config.yaml
n_layer: 8
d_model: 256
n_head: 8
n_kv_head: 8
head_dim: 64
d_mlp: 768
vocab_size: 4096
activation: "gelu"
norm: "layernorm"
norm_place: "pre"
norm_eps: 1e-05
positions: "rope"
rope_base: 68800.0
rope_fraction: 0.25
qk_norm: false
attn_scale: 0.125
bias: "all"
tie_embeddings: false
parallel_block: true
init: "normal"
init_std_qkv: 0.0778
init_std_o: 0.0
init_std_up: 0.0778
init_std_down: 0.0
optimizer: "ademamix"
lr: 0.000451
lr_mult_up: 0.668
beta1: 0.9
lr_head: 0.00441
grad_clip: 1.0
warmup_steps: 431
schedule: "cos"
final_lr_fraction: 0.03
batch_tokens: 32768
seq_len: 256
doc_mask: false
train_tokens: 132800000
steps: 4053
dataset: "wikipedia_en"
MLP neurons of a small language model. Each row is named by its layer, matrix (down: output weights) and neuron, and shows model dimensions 0-127. Each number is 128 + 24 x the weight over its row's rms, rounded and kept within 0 to 255. Numbers have three digits each.
A block is one neuron, or neurons of one layer that tend to fire together. After each block is what it responds to, as a language model described it from the Wikipedia text at the highest values.

L3.down179:096124121115103141105145153112142128166188124102109125132140131136123132126109111138109079147127131160086161157169141144144136130096121113134158110117157106132129144143127115097147082152150110122165113072121154166134128135114132137128104101152130099197100113157107124120122117107145124154152151145123134101101100167113120105143165140122163143090167093153096146106178080113128098117118
L3.down288:100163145128132107155134102126114167122087152158126087133189156147147146146126141175155136134080118129113125121085123102092150113129104156134134092129156145135144181119111129132121116138152133147101176151147133132117132059111093092096132114114133105160095109147118122110153124111127155124126130140146125082142098103162144129117140166154116081120121140108118160132125118142072124120135
L3.down445:087109094149140104110140121134087077127141079120171123115104139131128134126125082199150113119165128116147134086152135106117118129148110098170157103164158096094156111132143131115115111128150143121118161159161101124163110126138122173150118130136095110102135111121137125149137146176155079130119130093138116113138116163136126100087148104104086120111126135139127147171106146144170163082107
L3.down679:147094143126129140158175104151150142136160158086101160118156088137162130135125076166145125119129131111083134198103146105113096139127128119132174154091095140163084112130096120126097096109149104132131136138114143131172128094134179123114097107123117130097151123121113121169152121122109148098148096106114118108121087101146103120110132117147137092117108201125125131124113148148138133151133
Responds to: Word-final pieces that complete a common word split after a short consonant onset token, such as f+ace, st+ream, st+op, w+inning.

L3.down246:184098151134145166118134113132121116105143084093170136143112138133101127101181103092159107090125140124096156119155130140140164130094140109139148079123131140089144138101108107106136135146115123105140131185149126152141145121093115141147117138101113159122122165087133127125063135108142108097146140152137159134150127143093117153152102147132137115114165097112148128125127133124086097134157
L3.down359:136115136143122141096140153106152164106129138160075134102112115148128137195143104144138143096111143139128124114158129121158090145119117120152156117156096163124110124132151099135144135132131109146150091141114112186116109104137133136112163118144115157104142095121130124093129106113127151144109156150123096109134105112115147132148098133131132173122155121132078161127116109128143113135132
L3.down451:095153102108129125128098119110103120121103184118101108107119176117082190114128116116111093117120146084111121134114110151137148155135178170138122144112146120137149112129155131163173151107134144137158114113115119132131111126092157129158160132100159136129128179104155114146124121128135114156099151119114150154137129125091132114151095159117159122140082152144064153101159131146083142130104
L3.down530:159110104146148145126100161130134099114111136144141170124137156149125090110148134104115115103113085151097133157129137154158177129130115083136126097129143129144147126084150103128121191131143138125133136157136149123158138154132118127093101129114105143107137155114140108102091070095122076118156152144113148125113103162113120134123125129152140152127133131077155132091101128177163144156156
Responds to: Commas, often fused with the end of a word or number, closing an item in a list or clause: 26p, 23,600, horses, races.

L3.down68:134155117065139147121147147143137141094096143149142117101158141153177105124131130139111095122139163133092150140134091173112121138104091117128109138117124173138148120120133162135144113140106157091124107160115123138111135118147145114151090151089131172101131160142118141131112146125129140106150117108148155142129075144095138128107120085121124162127171173115134104103118154110149154182134
L3.down203:095092078143126138154136150201104139108130112150110136111137131148150092067136143139103144120154170116167105124120168099109116157158113074117102157101150155097100082153155155137119107087142159170177081139117155114125134129162117155123110124084118111126171136145165124146146134111123082136174129134129122124061091139105109076105133154159110129170123095121144098100118180110102128129130
L3.down366:129121148108137105143093146127155147134142113103157162089133135156093166103111133131126111119129098113109053134098112113118146124138116126162125150153121134126139135147132166131115133155132118125102153181104136135143078108107105139115168153110142103128155134134162143141120168147158101105112121118145107157171152109139119161067147130107123130105135096134122063146117122166205133125170
L3.down388:105076139129162093146161130134112097075150163159164142132133130096093038077085126134092086109170126072122103153162146084112141146121113141141119149122129129149149152142128175099103153136141142173098166147182113078136116153139119159171157166112097144097137164129104133124107105093101080098131110105166135128089119124100132120137119125131164132101147118137147122120145105115141127136157
Responds to: Short vowel-led pieces such as ar, o, u, un that continue a word after a one- or two-letter opening piece, like sh-ar-es, qu-ar-antine, Kl-u-ivert.

L4.down100:144123122122125128126094092144154141128132169135140127104103109145104149136129071139093107136158161118133116158105139126140161139121102134109101122136147110074128107115162143097152091134125100114128136136139110143125095120101139173128134143096135128120118166126121153100183161089134127147125140161130120139113136148128141139151143112144116107139102160146091156132155134139112094105115
Responds to: Second subword pieces inside split words, mostly names, often liquid-vowel chunks like il, ra, ro after an initial consonant: L-il-ly, Pr-il-ukov, f-ra-ction.

L5.down36:129143089103126098122124142154113127105132125138123104124177097120087099145127178157134123150141142108158110142109100140143144155135128134130096129161121083116117151169097153145129169102153139118149085127150109123110089134160136129095140142151117109152135157122161101112106167113115090158104115100141122098125117106115076104098110124104174091157123111129148123145139115123162089161129
L5.down57:136129102122148127124154102085127114152144146053127148123128087115142121107054127136119099128104118135112118141130172100110145090142122092089159123168101130090136089138154147130108107151122116114132094147063085165125135153145115104152114154107114118109125086126105150118160118158136152155131120152128140139104150112110089142115144083145145178108119094143109098143123144085204094127117
L5.down116:151125154154136161116171153136132117082115097148110143117137126110111099138076169132145099108150133152101154155122118138153147134104123075113086122158116155098144132097116114120115146147108131157150117134097144166174124124105129159129148114121149121119102091094119156108103169136131125140138145119090133129143122102074147133120124082126148161145087099129136164154151078140134143074127
L5.down167:126128156100136130124134131135094123093110122110076112116146115175173104138139115130177149157124138126136128125151123144129125103067156110147118181138131172059126099116143081123133158102126113179137176144137143121088138154127121137144126159129138124086091115143157097110090104065160118130137128142119139127127140149166122125129163108128103128091125102116147148128137130135139157148143
L5.down177:104138088145144068129122087105148168128086131123126133100120130155127119144159073140121121140119152179113137105154115139096116111139128124117125121117157123103164174114132090137141138120121156133168143160117088188167135143152130105145094112135135088070112145126137114158136124117120082146151149139130147138071162116131126100101117158139111123133150116125118125119129112136138157133130
L5.down215:109168118137123133134115138142114141158081136144123148124096134157162125137104155125152160125103151115120137117121158136102150129124118133102106147123112143147126115126151079135074135146126130153091127090074138110133113168121121137151155142154147101112163125111140127105088143131151145117151078139100123100134102094107148099149136118135123118138101128120118101134121068124145148140152
L5.down299:129154116098138157124108156130127128134136127131139089150136143167097112126128097132114139081102133086143120169109157092163095081125143118106174109122130104096117162170103131129143146149074140131151116133118147088167090145160089109126128175150186145150126120145141097098139142150116152133155126129137129114129161114091139122152148106095140121130079121136120086143132128154129151126127
L5.down357:167138137158117145157114098097108167123128159087117099139081111108124141108147095087098109134104126145203115149115100138153093141130122150155089151169121113148136137123126117130168122142103144111115131099170142096134106124137118143115137099145127132112119151126152125095100163096109126095158123148106142103106144159149168104087151107133062131174124093110125137164152139151111089125112
L5.down404:152111108106134083124116091107168127133157133124138155116155063145106111158112129148095130138134097134161114143155148108119108148100112093095118150162095111126127165143126165128132147093133133108076118110156114173133080116130088114123079123161105141143071163122162152108170149137089089145153114123119133115129116128082168126105095091166093139158163136097106129130150136147112103136110
L5.down408:123151122133098110177133149138141147120102131169128098164143148099125128131134109131126155144110085109113125106116109092161146122138140113091130096118139114126096122113129110149126150115150143085154149114112134152162114120154097145105178120072075124154166100108140156133115097160093159180117141142113119119155171185152126150136159144120136111158103164141158122086128097104164127123076
L5.down410:088126113118146109102119108127126129185141102145148094152117166156133104131123159119158186120135091121157128132118093063140124146119163142123128132178125150127143129136155121153133100119157152161136148139144144132130154121156190112089127168119063135132114172100151144114163160162159106145103144145115120114117112140127146124096100111149121124089118087143105141152118122090123126140117
L5.down507:089185140086124133118110152112141116138125111130153135105122118120144105111130114116131106150157143148134104122163116090090122138105161108151148146166126081156094170130098131140164119143121113156087138142133111168136144098137138130138137145119126118139117146088162144157096141138077144152134134146157108164119128177086136112129145139114097100125120148057172142146149093117117135141116
L5.down682:138130131121174121180116127119139119138122141168121155146108151122157109124139114093153121091108095158102137128096134131159099118089128115126090148152149116171157147121139113121139137154157157142092123124097134163181134129126127100150143125120139143185174084144130091128123081145085160140145101115131131165145133167101100121159174128092153103161092071121106122143169099115099151103144
L5.down715:131122132108135084126141118141125160148156138154108131134140120141145104113103110122102099151115105125101137089156111120111117122166095114110112124122152109105088140131142099136150130083104069099168129149140141143116155104146166122141137104110121115082137133153149118146139147142120127108123149176129123168076091112120130135107157166143124137127161088120132152091190143124154114145087
L5.down716:158112142125086134142160104122110143154099090123103148102142159120135111106115135126121093103116128151113119107084161096140135135138158080164124143152078148133108167103138139128140124103111135094082129159093166104138118150096155098090133125150073141139134111153186113146150169113121136112128122125172120125151137132094124162148115123112123103125142139160111094217126134138118097139149
L5.down753:133104116137163115151137135077119103119104090111087128146145160121127126159131108122173123185125148096124136092108102138158154120147095089093146136101143116121150150110134111119113132091130098141101165115118130161180187114139100124142172124090141106081130127088150161131122141143133145133130110130140127141092106113128133128156155129163145130092116101118110114126139139171148114093145
Responds to: Word-internal piece, such as re, le, il, ur, right after a lone opening consonant token, mostly in names: W-re-xham, F-le-et, B-re-ckinridge.

L3.down238:091109148125107182115163105126143105102119076141100113134141121151113132135146156116165122110119165140118059102096158169120111131126142136154111125138105109081088141131074105098093165158102132150133063106117114113095148160136114109113106181152117159110130129154119160154157132115088107124127156121137115130144130122085133158139126141151104108161133130113121140135090142107102122116124
L3.down354:138142143117134137158103115134160158109065121134129095139135079164096114154124145127149113077110132141124142120110136165067113148123132145078113083156085127163115150088140118179102115120108177132125115124150162093133094129093115140136159126117163158100158077132103095130112133141139122144097158126139146123173136117142168121133147115154126138109107175136125175147120139099091138102134
L3.down488:168163123141163117124176131132107137176111138124178124157134148132172136118180136113101191109107137122109100133097118164105148087152097146084112122139149138131128120137124100130111140142086157088188137151172128121152101140125161095082089166129110168122153114130144133151095132125093127097112107112149089140126136134133155091139121145126149088107130123111152096148094130107153133147128
L3.down546:104195138095090143142134074150129145097129129098109098123129143114140141137116159125078137176162145167117109124102139162138106121133145131181129123115124141132129138138121120156136121110128138135110148119161143135111118094147146128156161170116127123135153120168136101129139088083127135114125126140142146155094100143167164105118124099110174114137152145112077110125122110088120109136136
Responds to: The last word piece that completes a place or nation name, mostly the -ian of demonyms (Ecuador-ian, Brazil-ian, Croat-ian), plus possessive apostrophes after names (Congress', Netherlands').

L5.down74:175124164121151154069136133136163146127140122142108132139097110129131100109178170053122130180125092117100114153151134142118112165177149136150085114093139162122144127103161166160167140131096092094132140080135101127076102161110161114132164149188158141110136141164082111168139131121145161100118094135171163187136101122134116139085105106116094133151170130119125141116136141124163123103168
L5.down103:108134115098071112127115154147102155104125133144135139142120119149118140135129112117106103165139126099122077141150157103152150154163111154095124114140157110142108161127133095147189135113135131153114106124139116084105122114127146112168119103154149134124169143133137135162137137083142102122149075120108116144083111136132144141134134140143161167175118104091128134116116078125149164169112
L5.down114:145109101124095143109104113163092149107099129141138132110115132129161083125131137138102137165098121144131068168105110105118142154113125116161117118109129148191143063097129124146118150117129117119112140088133148121122149109128133150161137144131111122172172165077095164109109125133091094094138149139117154096111116111172134132168173125155129135103153128144073169105145180113122171103137
L5.down117:112129088127116103121092123167083119154136109134112184136108127104120117168091184131140098129124131101126126123169135088139149173108130134148132138135134162144119110098120092112128137153126120112116133106122046115131146122139107131140123147150125130160124128113106156129105109111104172112154117117152095151130106122129171126116107184125093164072150110132121122108160138082158164131161
L5.down134:121148119120122123156141112125112128107113177136100128134101154135130136121163129090120104182114113115139117155129170150127128126143144103136161120091128120132128136079110147114138101119138130119152095139122103129107143154075105212128150109103133123146139114152128140144124150127156137116127145155108107100144118089112164124171097093157147171109149161131120106136114091132103107125141
L5.down163:111115116112098124101114131113105111079131131119097097176122125126109126100160152076096151169130159106157145125074103118157090152080128153141101133149148124140129140138102116128135149133140114129086110104162131099121134077133133126185132096141135131158113153128128152121133149088075128161130110205096135133111132134143138149160079129132122172137102151110115151120139070143195121169130
L5.down186:168111062132175125132140121103133153150114113138097150102120105119111102152145148106136099123137151156124154137132097162139165109134105115085111143087154101120119090149121132144131156103150154122119080166159101118092128157161141142132123160156156139107137118127099151158154131148151136145114131160150148111091105139118128132159132081086084174125134138111137154146119097119093090141095
L5.down239:178143084149161137103115157135141121126123120131111110136158114138136171155186127093110131132135119132150109136124112154135083137143129137105149110148136134120137138090145122173131158096122148136132095096118115110149116123117144110129104120187135122126148093152108124133179151096097153160094120169145139138089109120131157168130121096117122146125105130131130128111109092087111132132119
L5.down258:108153150146156132146124163158185143128145126109144120172118103119158086171118102142127087107118117163089127134135127149129105170144126115131156128086141150128134118126139146137117136135097103145143131117119076128131130138172130094108118133117116129135110127170109133094110100133122087135101089117124133144154102138113107150110134129146129108142086096110126083077172127158108182183138
L5.down287:136191161149122131150142079132118126124146118176128145109116118167120147138141129073117142143149115095136123132098136116145112127159135147142106106143125079160140161177141138130133131115148143146095108111153153120133086098096129149134179157142103151210133124100129147136108133174116164127158128117120120094142123121137132144140123101129107144137138105156092117142099135115092131119081
L5.down427:122122085109117133118175150111126160149126156124107149098114129061121136136131109101121134109153124131128128118098152160121174116141127130138124126109142142171119144122131126090090112161118077104112140184159125120108116100129126090129159125142139168127113130125135131091108142118118080127152132121165156131106116103171150133148108089131122127112127139124099157134107115174150119099132
L5.down627:132173117117087118138140162153147182103106154139130122108109075169163103129120100092069099124121151114091154126117114149142085158094103112119171141146118119132122127117121133144111132138123134112108124068123125125118132099096128157133134104111159111184128109120134144113122109163136125136148124128096126188159129123144135144163103155096129161111124163129096109138146102151102115155107
L5.down654:102087108157119104134160111127166125165138137115119114114127115151162077108125115124131132157088108116150177140146124082121145110133171157111119091152171139101117155119115143158138140100112139151131132141113114126143125143118131169115120134169115107116134159101134177144141121123086160118136126127113124115119126142163117158122132154166140124133127074118131134138098163103112119108137
L5.down725:116102138084119155103112136177127066153109140141105088164137127124135153141127145086097187134081135154097150161116110075103112130106114144147140081097107118166136170120179130147124128087131132093165143144145122150137135134108156098161129134139181078132131127146131112153157100131135123090109153141114174121145151103134120137110185100130150151137119180139122125114120096095111138097123
L5.down742:179120101133144137112081111140155068136113109151160116143099119099112153133111138126122146131117140110145148092087139085125141119106128115124108132136075095125176113123159143148103162109130174166136118149090142126085128132106121105123128143118119095146122141117143135136113133113128140123106103173128142119138127111133127131151142096140128150131111136154095161167132116109133131120146
L5.down755:151133096164128163136138106116131122155106119152124137147161125143128181109122129128145124139125150139114117099090121131148102086132139108135115149115170139143099164120167119105133123120096143097082132148151149115124119135139154100146138138175094142118180128111111141137137154101138146086145162099124109113102135110134146127102115119153130142115134142117111146163081081139080113121102
Responds to: Word-final subword pieces that complete multi-token proper nouns, mostly nationality or place adjectives (Macedon-ian, Kore-an, Brazil-ian) plus surnames and places (Caes-ar, Ciss-é, Montég-ut).

L5.down29:143083165174120118117123135072056182133106127164122156106123195122125134153113119123171131165156151172102139101087113141111130103146137176125129135135109146149112117108156139139114108093141134131163155065153100138076099107111089102133108131077130129115129142112133150118132133128127156110144127166125132137126133158132162113146142093118113112120102136128112145087123129128165112133121
L5.down90:131088112202111130127154162117061116156125131168091119165139138163133099110116131102141141110151098110127148133165151131130143138142149119134145115160125154098094116131103135130160132104099095147136081103134154144114178105151107166110119135123137122116064168133119111121110154127113096110144123171132126114094111151162070118093099124132109125123155073136125116099145120134148140102161
L5.down95:135084117128156150147113167138132140135125124095157107143127137165155131121120115108107123119166145100103109106147145088149142149103089131122151166125115155113102080102157128117141143132076106170112120125114112127121138157142122123124126154122167097167083142119130149107164124068128159117161112136148117128152114111159125097130098135131124133145126124111113100116126148089121130141148
L5.down136:159119121099117120128138098110117173134126142165097118119125137102106100111137107098105114116145133157111157146156119140109125163105128109107103128128130124161110154101165077136083128136109182128161144134154146142124127172139106102110148129072113127122124095103144141121179130101136110142116139109125086116125175131139134144098102109120107140167137184121133143139113144078110086141116
L5.down209:174125139132124102110157110127164199121146111117119114108118111139186136105198144074156115131114118118117178135129157138134130140156098160088123098155131131152136172106129109116113127144109166129142128137159117148142102146123113161130144110171117128154151098121103098129130139110109135101126130122102127133109141126096132125145121112123117120151105136103113130155116112123057134149123
L5.down247:149100136127115105127123117124154107104121089152159104127129100129148146143141130085129157104132130150158110050108173144106138143104177111134156184117090121092160105140162133112146126136114148130126143169147151126100154155133093136126138129154145151118156143121120150099155118139133119138158146114104128107107118117095118095135142149156126087126139151124155147098136137099108114146145
L5.down435:096102155116098153114144105169128088098137128129100149144149123143111080118098150093147151131132082137121113123152147124108083102127177087183123137107098147127122172143098126148137173131140132118157110131136126143098161138137133142112156155132087120134120098118128136118137153127152152132130175141137113133110108132115098116120107129146148116142168150125130125113085162121130105095120
L5.down448:192091154170145142110141120156098133167142133125140146127167116106130122157125107110088124114155095117092153130156082123141182137121124156089160115140092129114106072131113127161117087107173124116136120099112149166151160121103096108176173121125159135115146137109113096104188107165159098139116104143118173135139122107100161142119140090162089121158137140081083142153113155086089112165119
L5.down458:128119143133113122107090164127138155136130136087149118109114111089124110129169119131130095151147116081090157130148105134149149127120106134118128116141160134159065148084097138120151150153164138111169126154118185129115111153101121113146103117132068138179143136122125124138136096117158152131138124124113131130159138127143111131099163065129111179129105115124160138106145154064141099120129
L5.down461:097128086143121135133145117142103097170151135195086100114132116128125143115137138133154168119109135137069126152122088150121126087117123118130122154143138084155188101135145111113155127154121143103127152110098166101137159106162179103112117112122156135165116119193159115156128121119135115140152144104129104119109105140159130165060145139103117129142131114128090058147136141141084080131143
L5.down490:120082115125138128162176107118111124092160152098115142142102165125143100134127143089102124153112158139142161110122142133135111149096115156141115103091136154147135131095133169141118106101091123144138136100110103134124104145103130163168108101076132127116084157146101119134100158115127108122142144148119128128106095151135097116106110119127128127178145130104133099124150154126153081119147
L5.down549:146106114084126100097138095132120136124120129104138129108139129129145161115162157081140132099138146135107152119140144109156107137119108126091112112112099113159167108111093127125150141158156138110183167114125091128102137149101103143166104111145154113150138145128111104106137097114157136116129139107137145150121093140109136107129117155144132115160183097139101104145122099115116106121133
L5.down632:159095135121122156156108132146108135127133125078181105148168146127092138146127118118095136153128105110142155117138122170090115121103188111110148152123125117120106124111109127095100151128128144114139142088170126116129117144147139117108095128108143125151076134111155154167134135169151162140121139112163134125125142118096131112150137136120140068135101076099125110111151137083122105113076
L5.down639:134111119146128111164136129153127142171154163158129092157119121144110163130149109113158100132083100135129148157067111178114127123137143154123144099141113137126078143141117097172118116130121106142181099137144124117192109121132126185155083110122104121176193133066123122135128145138148119100085103126128163117158161174128130144116108119135134155131091071111131127137135145137117153118114
L5.down734:157151158143104141141104117170137121124078107117128108122118156141147131097198114075155176110135125101127137133127106132133110119119142125145130142129152138120105106131148093134107175103094133165122161110150126157129091120096125140155129172131106123161149157093120115144137125114138132111165144129145143120144119146128133128137113138073144126141131100086105127143087111132107104136161
L5.down754:156161137089087103132122122131059145116163115132141147096105176137160112134112152116126070151137161130127103131108140123151112144132106132151154108102122136120128130159093125098199098151131116138134118118119119109126106080112100103108144108113108133144103132132139105127156145132131114105136109176117147114112126112143121085103167079135092135101130122127121130140117133148113125138101
Responds to: Second-half pieces finishing a common noun split after a short onset like st/cl/mot, e.g. cl-uster, st-age, mot-ion, st-amp, cl-ock.

L4.down101:137133110178125139131096151143164121137141150102082161069141136133167107116148161111148123098158105144165136126097171128140153137159089115115110112117125140064062101105120083089168136128146120111098116146150136138114134098111110146147123109126117136126103119106142158123127111072186111171125100142174145133153141131159141166135120180128180140111098166137147142156162152155137110105109
Responds to: Final word piece of a multi-token proper name, usually a place, often its ending vowel fused with a comma, e.g. Ljubljan|a, Venezuel|a, Puerto Ric|o; weaker on person-name pieces like de Boer.

L4.down392:135094118138115144156143125163115149089155137169159119113162110148095170129115149118143072110119143124160120180117106160111099142120128138099100138124134144115138085098126100128138146095143110116083108151140122124172125091093090142144107113123183105109105124165114120090096104137146092170136100168136126140121111118108112124142091152128096094121152151118115078101148132143107119130134
Responds to: Word-piece tokens inside split words, mainly in financial, sports and biography text: deb in debt/debate, -ian in Brazilian/Sebastian, brigad-ier, rehab-ilit-ation.

L5.down26:076114129157127142130137113109110138113103111104106122122135110090153135120172121116116101157125106182096148094152163122149115126087131156133132113142094082142112142144148129131110140116124140168185131155110151081150128160158098159089128179158092102130117151139153172106133112119069119060124100122171089124150160115146140153135126107110159163089169140110123155102156088133119131105140
L5.down50:155114141139115164118114128128158184082147123119105115126122108164111131142147077086123146111137143119125147144099124162149138157102109126130131135107130122182117147163147122093160108119127119159163139116154154110118090146165159119127112143151183100173153143126115118144179150145124106100153179130138109158128159161128140124108137127108097104134130140092145163128112136131090132122135
L5.down94:108096148090124097149108151127164156089177098124129116128127122136086148106162116108119117100108157121131141117140093144115149109128130093093109114077111164152140120089092158136128114110134120149159155155103119174112124087101114114146150100067126092177138120131137106143150127154158110125135140117177126150148147108152113117147145137133177165108150144129109139112166103109118119117097
L5.down132:136138112117127150116133116155142128130112118099124096124107114123119132144129179018123119156139123103094133111153131142102132120087106140153090145164136125148156141117124158186120134170119122109114105167123120162095160167110157098114141134147161121147152078187116091107130146115112145124136136151077129138092135132131138132176138126109127118113158095153127146095103128119122120112148
L5.down153:070112114096179144155134128142164126124143161118150121129161131177134124118141120110136137119133160175135145134158155112141174114146070158105159147110104151119120165113127119128157101142137098139116143169114117124121130123125141127145113135115100120162147150089099132118100154126146125128156107137150133127177145100074103149138152112114104124115142160139138106118093117141113173127092
L5.down161:126174107142104113131126108123109121142168140119138153140134153099137159196118143166133119156126145131082093127131067117141087138124137160131090146177144124148086171161109128078095122136136073116128157079116139092141112129097139139109134112135136135130144139143133109135142144145101124065147095156105116130105066103111093130135136123090148126131151134110135123110143092168118154155099
L5.down246:090089108120130132082121137130108109086162153111144117151107141123151134107165156109159145175126127151102104176132099156111162163121115162169113129115106109145079146147127153068126137132117093174140141134140131147117143138170124111125080137079119130150089141139151137097120157091109108160145100156123133118127141126145103148135082173163064071150130090114162101132115167127091101166119
L5.down316:088143110142116165108131133104167115128161115118134123169141148122129108126148103147149131103124144132126143096129100138092118117158139118107126124115138134077126115100119109092126146091150130148125088184147144208113134118142150103147139116093116155133127133179119127148123086097117136138103179114094163132119149166135162114086129118120137142123141180116133111135118103122119102145138
L5.down331:113144136127135132109129133163139110113137108091123113161124108085124103092137128028133118141125141095131145150107138126091102122106084113106142117121163136129145152111123097128129142149121118079116105162139151142127120129122149127118159112179141109198132134118144115112153152158085123143145134142114144125071117126138134133169134118098121129128116114153117167138135147130159116104134
L5.down379:097145174114150085140117102149108163093167135145150135097135152105090082107136146110124083111145110152143135138069106123119170121135154171153130102113113085127144139132110077137107158142128124153128107148164152170098131104116126143107176150135081125132147111130116094159134133136146147100113158113076126096161145122137113130154171122109119149122135120140152173087112103119090140112132
L5.down403:136146108138123140109118096101178121076154100114124113113149141143123132127199136126136136138141168134146130141139099124105073144089136094163152120134132157131115158147140172117156123129076161122116099142166115154075098117089127162122143129148125138123119154146145131124151134132118155136141101102128148131121122133125134129118120125092126108142136097154116124135138154104110132129172
L5.down519:126174124145149150125153158106119132089127106160152127150106125102129086126153150150139154068128098146129131088111099150137172135151124148106097112167122121138131134147127131104108124097133153120128136161151120157140107141148123118112113121085091112116098142114124135142114130128083126192142126125148156131126158117133117108116123139139099123161119113109172143147148127144107131119172
L5.down526:153117122101130145080107103126138162137117120145147094124108119113142106099111188069141142143134105117116139132133100128146112107108127154114130114113173146133142132121147129139139123187129076080101124182141123141114113125146135118127138129151155134176098093155137117123093137168112171137136118112144166148122147156104105108182119140121117142131112137145107168111097144138131156106132
L5.down586:125149126096157104139131172137115130148141131167125115116187104162135102142093153137126138117122138106133113158149097146142145076170097123095141108096093094074102118170100077111177123144128115151119163118141106116103104102107127139122140153104135128123125136126138107099118132101147107097157145127150091143142136156194131130127198154131116150114108097148124167099136137149123137112152
L5.down638:125111157105122134094146144189176128123098134114152132143066176129147118127148105143159119118133160113115100072137117135140126119151098153165080142145120118126133133106104140079146111101075137119144131122120158129141122151112109120133118153085141164100119136156141148138114150108119103151155119110155120155127087146154073154136165146093126143142136122119103123068130086159111156104148
L5.down646:135117149087120129151096126146177145115169141093110145151151107114159079092147107148138070131141113124160149095104133139137155093174092218087143100148089158096090136150130141126119121162125129129086125105142115097153115138117138120113129084168119133175150156063122135106143136095137106107141175150133124115124179141127142114158153152094129077120130110153170128159101144140129140088091
Responds to: Final word piece plus comma that completes a multi-token proper name, mostly a city before its state or country (Bost-on, Jopp-a, Nelsonvil-le); also surnames, plus a few did-not and don't negations.